MLP neurons of a small language model. Each row is named by its layer, matrix (down: output weights) and neuron, and shows model dimensions 192-319. Each number is 128 + 24 x the weight over its row's rms, rounded and kept within 0 to 255. A neuron's up and down rows have the sign that makes its largest values positive.
Before each neuron's rows, "raises" lists the tokens whose logits its output raises most directly, leaving later layers aside.

raises: "ently", "enced", "encing", "ises", "ences"
L4.down430 [199 155 139 159 140 101 102 173 158 131 116 124 171  89 131 153 138 107  82 133 122 114 105  97 138  89 120 169 130 110 161  82 149 112 155 111 143 113 117 110 158  62 111 151 116 124 153 163  56 141 132  72 168 117 140 138 131 111 134 117 118 170 122 112 168 136  68 121 148 142 153 133 119 118 139  88 120 118 139 198 141 108 113  88 137 118 125 144 138 116 125 137 140 119 129 101  89 154 114 120 152 144  86 111  94 146 135 140  81 182 156 163 164 114 123 117 119 142 128 138 124 123 116 105 120 120 136 114]

raises: " by", "dal", "gr", " Another", " By"
L9.down36 [181 130 178 137 164 147 137 147 153 126  87  92 109 117 118 153 107 145 130 104 130 112 114 127 124 171 136 134 128 112 133 114 138 119 119 124 127 120  95 136 173  64 183  71 105 151 159 128 126  96 150 123 140 103 157 186  91 139 131 123 154 109 149 115 120 134 131 140 126 118 139 118 141 140 136 104  83 135 129 121 120 146 107 149 113 127 130 133 112 149 111 107 172 132 145 125 125 109 132 136 118 140  94 123 166  68 101 125 112 101 119 103 139 128 138 141 125 123 136 160 187  96 179 125 139 131 159 116]

raises: "ty", "us", "ists", " management", "acts"
L9.down486 [116 122 111 106 146 151 122 104 108 127 194 111 136 120 138 159 128 129 130 163 139 123 107 116 126  98 112 152 120 114 106 141 111 101 128 136 127 129 114 162 155 120 123  99  94 102 138 130 125 123 126 158  94 132 108  74 155 122 122 124 155 136 113 144 137 133  92 116  85 117 156 102 126 139  76 116 113 170 151  96 144 169 113 143 104 140 127 123 150 122 153 123 161  99 131 110 157  90 126  95  90 134 182 137 177 113 137 146 114 117 127 144 126  94 144 124 116 133 149 118 134 143 111 106 140 104 151 111]

raises: ".", ",", "up", " during", " while"
L9.down795 [107 130  95 116  98 156 147 121 102 144 143 130 117 147 152 110 170  82 114 121 122 103 132 143 149 130 114 139 144 154 151 147 117 150 124 158 108  98 142 125 109 125 153  86 174 113 125 143 245 154 140 111 108 151 107 189  72 134 100 120 167 119 106 158 109  96 132 114 115 117 142 161 124 120 121 107 131 122 137 119 121 127 123  95 112 129 111  93 108 155 136 113 112 155 103 118 117 149 172 136  99  95 122 126 120 155 114  71  91 127 115 142  84 156 139 130  80 114 101  94 132 107 146 107 135 102 132 123]

raises: "come", "st", "burn", "get", "ster"
L4.down361 [144 188 122 102 159 142 121 127 157  92 151 107 121 115 113 145 151  82 128 117 148 122  69 127 146 104 117 106 104 127 142 148 154 133 110 126 114 141 160 130  89 123 115 125 142 107 131  99  90 100 118 158 149 125 103 124 129 153 133 130  62 130 179 181 121 130 122  93  64 128  96 119 118 146 145 156  92  87  97 124 151 111 125 148 148 137 129 166  94 108 136 130 125 154 110 105  69 124 127 129  98  88 101 151 123  99 103  94 113 129 121 102 111 140 113 129 146 160 133 151 103 164 134  91 112 123 109 116]

raises: " ", " late", " July", " February", " April"
L9.down889 [129 173 133 125 103 118 152 152  97 134 136 123 120 101 118 142 129 152  98 141 112 148  94 134 110 120 109 130 126 128 161 126 139 128 135  89 133 141 125 144 129 128 154 155 122 154 113 134 114 150 134  58 135 126 115 128  97 126 139 119 149 117 142 108 110 187 120 166 171 165 183 150 164 129 118 133 123 145 117 108 135 134 119 115  94 159 110 140 108 109 120 185 118 143 119 115 118 127 140 134  92 152 167 130 113 141 136 100 146 155 137 162 107 129 113 111 197 135 127 190 167 166  88 100 111 123 117 127]

raises: "es", "ters", "ores", "onna", "ements"
L9.down934 [ 96 149 120 146 121 123  84 130 115 170  85 115 109 121 120 141 146 148 184 175 113 104  96 130  86  98 110 148  92 138 101 127 149 150 157 123 141 159 125 158 148 148 126 119 127 175  73 118 115 132 119 130 158 161  79 130 125 109 110  98 157 125 146 157 108 130 123 103 124 145 137 114 120 141 148 128  74 165 143 106 163  73 121 136  77 164  93 140 126 115 127 124 108 116 135 106 169 145 165 109 120 123 128 110 138  92  79 130  81  93 124  89 149 106 103 123  97 155 191 114 155 121  93 105 139 147 137 193]

raises: " ", " December", " January", " October", " September"
L9.down271 [185 156 137  70  67 146 139 131 143 147 163 128 132 114  99 155 120  96 116 129 119 130 129 109 137 147 112 148  97 136 128 142 134  94  98 145  73 107 111 170 148 185 112 177 120 172 104 124 120 120 153 118 165 124 125 128 157 129 110 103  93 142 129 146 183 166 138 151 146 125 139 146  83 115 128 127 115 123 112 123 113  95 125 105 136 125 130 146 131 146 104 146 104 123 113  99 113 149 179 135 127 178 119 124 119 110 128 218 149 117 136 162  91 103  68 135 118  96 129 107 146 105  44 155 102 144 117 127]

raises: "per", "Sch", "===", "ze", "enter"
L9.down44 [138 102 146 138 115 134 188 129 128 127 107 126 100 115 101 128 149 143 114 112 111 140 120  86  96 143 110 157 132 158 109 104  81 163 126 120  91 119  81 108 109 143 138  96 156 122 137 101 127 121 141 124 138  95  95 122  95 173 139 151  99 148 116  97 157 108 156 145 122 143 144 134 131 126 131  95 140 117  98  92 144 155 193 124  95 134 163 138 152 110 133 160 130 109 148 141 131 130 138 129 148  90 124 117 134 115  76 124 174 126 144 128 106 136 116 158 122 136 131 111 140 108 139 128 146 105 138 113]

raises: "duc", "duced", " terms", "duction", "ferred"
L7.down1021 [143 156 116 145 132 101 136 109  93 104 168 116  88 112 139 122 129  79 103 108 123 119 102  80 112 141 164 108 107 141 142 126 133 127  91  97 146 119 122 113 111 158 112 108 140 129  96 151  41 128 163 102 105 114 122 132  66  92 143 121 116 129 164 138 121 131  75  66 129 146 122 145 156 112 123 122 162  77  95 108 154 149 115 169 110 135  81 102  97 123 176 145 180 117 145 110 124 127 136 151 128 134 124 153 107  97 125 120 113 151 153 143  91 165 149  72 121  76 139  94  84 152 113 125 187 132 123 140]